{
  "d_model": 160,
  "n_head": 5,
  "head_dim": 32,
  "norm_eps": 1e-06,
  "qk_norm": false,
  "optimizer": "muon_variant",
  "lr_mult_down": 0.7,
  "grad_clip": 2.0,
  "final_lr_fraction": 0.05,
  "train_tokens": 116200000
}
MLP neurons of a small language model. Each row is named by its layer, matrix (down: output weights) and neuron, and shows model dimensions 0-159. Each number is 128 + 24 x the weight over its row's rms, rounded and kept within 0 to 255. Numbers have three digits each. A neuron's up and down rows have the sign that makes its largest values positive.
After each neuron's rows, "fires before" lists the tokens most often just after its 100 highest values on Wikipedia text that the model never trained on. A number after a token or word is its count.

L6.down65:158148131151107135112152155144108128104117135126088099102139112139094092139130088145082128159098121124148132149140126145132096121114106126120115158134111092174090127079139128161102133129116146090134150141101128125098103139086128102106110163128123152128145110163112108121120171176148130120173173147118197164134120140093168130127127109153119139125130127150154110145098078135122135126093113097096147146133088134179126153140173161104079127106142090138129175118134150112120153085110145
fires before: " " 34, "al" 20, ":" 7

L5.down191:140118162134138120119155115173142133124167097122129147126089133136100150125121127091090171104118161140138157080137112110107115124101116149136142155132150133120097116118131130136176066121068159122075162148131151091141142119134133155122104137120139152140132155152113133102094132120115110111118189107115108147134131160184109149115125107117181113138098158146123109139136101121169164110110129110157145174113144137119098145120111140154126073168101192120115172154142134133134136139113092
fires before: "un" 22, "\n" 15, "and" 14, "it" 13, "iss" 7

L4.down257:124120080110094139140149131131153149132145149117097139150103112102128142072141081107117113117155206151131140111090117068160110148099124092084127092101129148153115125126162115105120153138149145121135138154153155093132130129113163137157099120123128108125113155123102135185136130141120155161118117140114109128137109147137143128117077128163146138152126112113145112135129110103121102149118192116158076198146171119116131157157117121135068157152124098127149150125112160135130126114131147
fires before: " |" 34, "0" 12, "%" 10, "1" 6, "4" 6, "2" 4

L9.down289:171113130149145148133136109150130137146156113149172122156156116105126132162114133158059154134130130155138139148138095119112107176173153151107160096151181117079132134139172127120117118142097174111164131169088090183135148098130079198133141144125123155146134083109135110173103080112141103108133105151153107136144149140121144121123162139137148115152127138160124162131117176110101115154128142140144119136129125127107124157128139137131099141132170158131101120103158122119144097134109111
fires before: " the" 22, " " 21, " October" 4, " his" 4

L2.down330:147134132088129126099122168139106127145148157142145131122132131134118181176169107115116125145148107087103099150131094156114106113143155151126108095083121157126116117172159101110111172117063144157159141147128170161108136133121088127144161140081114150151137129088102144128113155110109122173109171101109119115100151155110148124142099138137140148162144099135120123093143120116174133106107140134119136131118133118120094112161149159083113134115164172113106117148138201148110156147114133
fires before: "\n" 73, "ed" 6, "-" 6

L5.down399:089138124073141116178161149129154135103094161147139137120179112122151083087096111143152163105176128125152121128110165177146121127127107125075120102125110138140117104137097131085090114144122140130121114164135118147141127153122135080127129133154119095101133152117146180123159100173101147104124125097130161135120146152096133161143110143139126162130130124077121134129112156106115124094125160146150141167098125145163116133164111166130128173116112103100108098099099145142143121142159177
fires before: "2" 41, "0" 9, "1" 9, "8" 8, "4" 7

L13.down163:128131104107105117141146092159129146171137155149108101087128151113130136151135093115105127152138131116087141142146129139147126108118125101096136109090122142141089149097141130140111108154141139136144095107124164153135102155120157161112078127142116145136130180119146113136167168063129116135133139075141114093143122099073131069148110104138169117109141169133083119125157112102123140149143168133146122133127117161116089105163129168158090144125138129131068118068099131119152117157150113
fires before: "1" 22, "2" 8, "em" 7, "er" 5, "4" 4, "ur" 4

L8.down435:103165089143105099139135173156093180155091181136154137159149106145125105109136087150174155092134118122148114146123116155163147119161107140110131139089150127130143132104146107119145123143157106102121153130152165168113150160143114089115135111129092099107101094148112127138129163129137082167104178091095142107131162111145110135120089098114143162094131117130142146144104134111098085154127107147140129152164151123093112157135123133167110141148155151105090110131124114116096086116154135
fires before: "2" 45, "1" 26, "6" 4, "7" 4, "ootball" 4

L5.down213:071113167131166114095135088141110151147099129104170131120082133079120107140119134130137102096106130099113133160088142144095146103117123105151090083118114087124061115095132088153157148118125130086085106092092146115096126097130122132141120162141161136129145114064092080154116131140123119138164155119134104152137114170139139140119130120081166156151151132118134105114084098117112117145129080127122132131141139130133092115126130130126128106138141090119129098116104095147127121161123103
fires before: "\n" 26, "c" 15, "-" 10, "t" 9, "*" 6, "am" 4

L6.down344:127091056115120135151128146172164156105117103131171115083086099119143147159127105118113122140154119128111133119091136126154109101124120159151118133104171172158123114130132146124126103093104136187114090117086160142082119128112122115154123142108161110137103158121126104127128102160091120123150117141122099134094091127170184127147139123138149084139184144129129142134145139139149097109093147126091136174127139150129121149175127103150137159118139112164084148123090137162146126157118118
fires before: "\n" 29, "The" 16, "-" 14, "T" 4, "S" 4

L9.down110:123153090157080136120103156144114153122094161158141117155114149153123124160123134153144128089142129118161100140118138143131133139107149148139143071166135119135132130099102140077130131147108116089138121157134114146150117102168132142154102121139136165097108125115096106129137163131113146119152143158088118109092159122168153158127137148128096145116117104109114090115116107139116125149090143072173109141150114111113134138128152111140196114160089151168137132133126113131081217158154113
fires before: " " 62, " (" 16, ":" 5

L6.down78:112121112104122114121168113126132166076094085074125106136167178098110144130117091151139143121097142121152140118084101171134136081112116182121128132120111136114121121147140108144117114149101148145090167135092107134164106143137140156129132100100139140125113166094117128143108149159138107162155147149130101112119134129190152131125142133096106137110144065149102102156136131116178122137091124151117114160139158099143101163112134115105127084128123151165166158117113160129095162153129134
fires before: "\n" 48, "it" 8, "et" 8, "em" 5

L9.down120:161184145162133134116109138126158102083082125133153140138161131151155077095151134146105118125123129109124155140124093136170103153095146137157095118151130162141128103135145135117149105086136131121157142150166142122123116174116147135164114117111166166103095180162118132122080143109086140126138114128129111157125142181143163110150124137163102115150115112119128128117152121070161107130100171121099116136115113145104158137129170113165106131126148101202137150137097135123113143133098145
fires before: " " 29, "ate" 11, " C" 7, "ents" 4

L4.down159:100100117141081109126102161117134114128075142119143116107131132130133150142142126146176138123152137122086121133108160153136149140153152124131126129086116129079161128132105102141138094138145121125140136136111139091149118162112105110109108099100151174119126115108153114160110116112076139141133133109146090124104143172128155199164129118145142163126119089120146131121154130125152096129069158140140152145155107165136137156108130132110095070180093116143143169142157095092187125158112113
fires before: "s" 35, "er" 11, "," 4, "\\" 4, "ure" 4

L2.down423:099189160153182163145145109154103152145115133126117099119151150135100148148130131161092101177124099148109147142126150103073139127120117122113140104161127123107101143150163120131139117105114123112101168131096124095124131111108132178080084122167100160141119115161119109090107163143135117090128140109128139099117138144148134130137147163184118155123113138176125122121132138110138093133126119133116143178148102143087178065172118113104117112124082102094108126139140148115111129144129120
fires before: " " 36, "s" 8, "iver" 7, " as" 5

L2.down70:127109134137139162133119168123119146119164158125098156144097083123135161116124162123118086115107102118096067150124093136136104143097195169111129110158113131098148071153094103140100152130115116157117139139152143126154120109141127158106123097113132122136161090142146145095071142142116118103116173176165120155124125146100102110127131151131151093106120101146168088135166171101124134135130119124095095143135127129163124150131116127133165145131130151099061166115132144147114123119146127
fires before: "\n" 78, "s" 5, " of" 4

L5.down105:118094131130132127114104094117147139164088068135162172133090156123127134148100142117139114110147095123172131114147135123132144084112113139181119103129138114128167087122148154115118116122086041123153108137122159067127108098133125137100151117108131141138148137183094124136111121154112111090126130107118108094148097154089143160137152138137160109103161135106097151121102144148159110120119107157146168137122134158154119111123140141142121133075135070139086140114084139135128110126124135
fires before: "=" 27, "C" 7, "==" 7, "S" 6, "===" 6, "The" 5

L4.down141:138103113114148147127152108151132135142115137104128114164153151120147180141073129132126184090113089160124142120125134082122125125092143107145148138153121116114158121081113134130103111127109092156105090176161166121164112126106150137135185150078129116113144136140125081140157116183128107133115148167087139136126121144144153145122148135130168136120159138126123128162167155117131173097144136133186127125120140111109115104125143147171181121124123088094064126142106158128120131133137140
fires before: "=" 16, "ation" 13, "age" 9, "C" 8, "S" 6, "s" 5

L9.down225:107123120128102120094093120086157152145123126169122135091142099121145090137132105152122164122074105136157134117065098104102130113144115128123149139098096145139110134103125069110116138121139085127129116100155102110134116124115140121133140155110192157162092134172105125136157110088126126136137121139130093148122140174123100115145093196121173124190141132145111163142103105130161092135093176166132132134122151147131150176103143132123115109157122106152138146146142153115132121152134118
fires before: "s" 85

L5.down347:164121110105125137097166114157107141129166171121120107094122114167121165149128137122121084144104119111110151111165135090089131118149100090144145118123127132107120107131131152120165156134169165119155105091116175122110106112149112127150120131080176111138113112101129109130159087082137133126164162153158102149137102172129133112130161088102153130094149116131127115154138159085109118121163065098138149127170149109132152116122127148143123147173149094122177114129121148155094119115151105
fires before: "0" 16, "5" 11, "3" 10, "1" 9, "2" 9, "9" 8

L6.down304:105141142164133151102134137096095139150135118059147093121117148104163139143115131137093132104118128112130195108116073160138185140153094136158128179130146142113162144109115164124128124139176107118132078092141145117121154126159138162141134150130162121125098175149113118087123121128083118130184107133120154121129170111137130112119163155111140154139123153149134130096096120146207143133099105158127114149140160129158135153143136133126123170126113128143152139126117125128117164115111093
fires before: "s" 68, "ve" 4

L6.down268:134144163132124156079123071128122130126184131135150106149104145120131135103163099161124162145120173087140118176106127127138089110126094148106110092111106142110128145165121082126135145138111153153132155144161141098119152131108100126061103144102101130164174092124162160129111123125152133114112183145162115147159156099121163119072143125131156117124127116111118122134104130119145095146171153125115111145120146154130171121128110093131113130089126143085124127157146143157167088113145144
fires before: "\n" 81

L6.down131:151180133137080115121110147112162106171146113065119111137151175116134126114142117098115104136100140139119118152123104124126074095115152141134128106117111129123104157141131106119174140145122158121140148143119105127109119160127123106143139120177133125108122111131131156139171149166190171089148182157120145117148081076095106145134142094115128108163094117120103124138129132071137135146104137102144137115130080148169103128132133169134149162141127089122134111102123160157085142154102134
fires before: " " 29, "ed" 8, "an" 6, " d" 5, "ak" 4

L11.down428:149147123140146130109116141140109111172088117136091152141122123110106182145123122138136154112128147090132102116130144159128116116101116160147117126096136144092131142139161110124110103145157121073112156106091129114133126162166113099134136083098130131152166070164091087138139086124151154139113161101139108119043163184138082146116117140106156119133130127146106147155127147138155116112167146147142133137144121107168120107165143158131144160116161147126121151115131156137155083095104148
fires before: " the" 46, " its" 4, " " 4

L4.down154:113113115144108173133180131173139157152116126134075116097126114139143104130105113122126128160104136122090094142133136123175127154168111090119138152110136125143192126121186170107093144160155125148146116119141149135136161133125113073130145122129142101161121154141171134103112104166143129114156133145118134149157105173161119153105139127109126159127102110136131152143123155134092117117134070122147191076144117136079132125111127116155141102164143139109129131144184127157100103127122156
fires before: "1" 22, "0" 20, "2" 16, " |" 14, "s" 9

L2.down346:159113139147132122117095123179147116110069132099165119120122125148101095115159154135074111157114160138093137148128173135114119132148159093112121142153177105133149150143164127095124101099149148150139123109153126149142127139097132122135108120124132110137132115171133121137109194140165149081140127115139164152130144120165129121088162154128089076131081124114114129104095173093109126138108151148188119127126200148134129125147124168142125115093140138150122116138136154124131152113156155
fires before: " " 92

L5.down37:122157086099128114132163151115154128170114114123091127125133183118123097108153158107167109150117084147127115154143160125173112138091150128138120151090138135119096164092127112183116148126189111108106119154131127166134148148157094107168083127147102159144112129123164101131143118126145111124167132143131133178160137162134138100156145076091095146115111145142102126094100137136134091178106154127127144128111164127125136149132159161147124121120105087151168158142102157132111136118119139
fires before: "\n" 38, " |" 16, " " 7, " (" 5

L8.down258:128105114142127123119118096138119114143115071111104109151155155111121130133134088125149154158125120145117121123142140117102087153184162160116161136102099101121093142140117106162124137086126124139100169126136174092119142118095132119119139115164125126141162130147178088148136097120101186116173195133131080123139109110091127156107153126150114114131147091200105126149143120071162145149120129164123131098114112146124110115093122103095127113112117142122120119153121129160136125168085124
fires before: " " 38, "ed" 6, "ing" 5, "." 5, "ce" 5, "\n" 4

L13.down203:140072141092100140122100142145099167146093117125124142108137114128136111158110108130132135160152136136158135147099105073206157130099138117155146154130143118139141171136147139169110121123122096116113132104150118144136107131108089094120110155153162131165173104108140095119133162120113151144113125125155163105196097125084135144157130161101158122059113134155132125115162105095128142134086130132125144134070138134122137148152107179156139153123110127114143148107120111105125127117086142
fires before: "1" 16, "2" 15, "3" 8, "rat" 7, " " 7, "um" 6

L9.down214:164093156119139133098119101131135169125157132147137154109142152098165151137093077089117159170133154132106144084095142159114116125107113148120155111119103158176129124126099139089131120111157115148093091163123159161120127124084135124105117133103137183103100122115161115124136092107141115128110103142151104139156137130155142145129086092101154145137153134107153182099118129162089144104107106101147125116125141118090105112133095166084109136143128154147096122106158149140170172164128128
fires before: "2" 35, "1" 25, "9" 7

L12.down56:148114134120104094117117124121166143120104134128146167168134126093127169115128066144101145127095156136153107125156089119147103127138131097111164118136131114047134074121117125099147151103157139160153143083116126152153120158132103163148117066109148098127107128130131120121115133130135157111104170142177156147103167137139136108096110133145163116143077121095120118164113133123115141114112134124150123094088090086097108115138157140116130130154153108110089114152132148126185136156122107
fires before: " " 42, ":" 9, "4" 4

L6.down55:164101132094165102128145167155142112169130154114130172118111125108152139124151122109137122116132168118156141132142124122087108133123137123150113118137105102075122151135093137119082129137080170136117138108096126138139107109148106110145122136109113071128190124073124079154139131122127139110128155134089102161146147147072147134170082114117091153141169086098130115180141138136122153132081106129124113154141109120125142119141128127122105067120111136157131174114129123095127125161144092
fires before: "-" 60, "\n" 40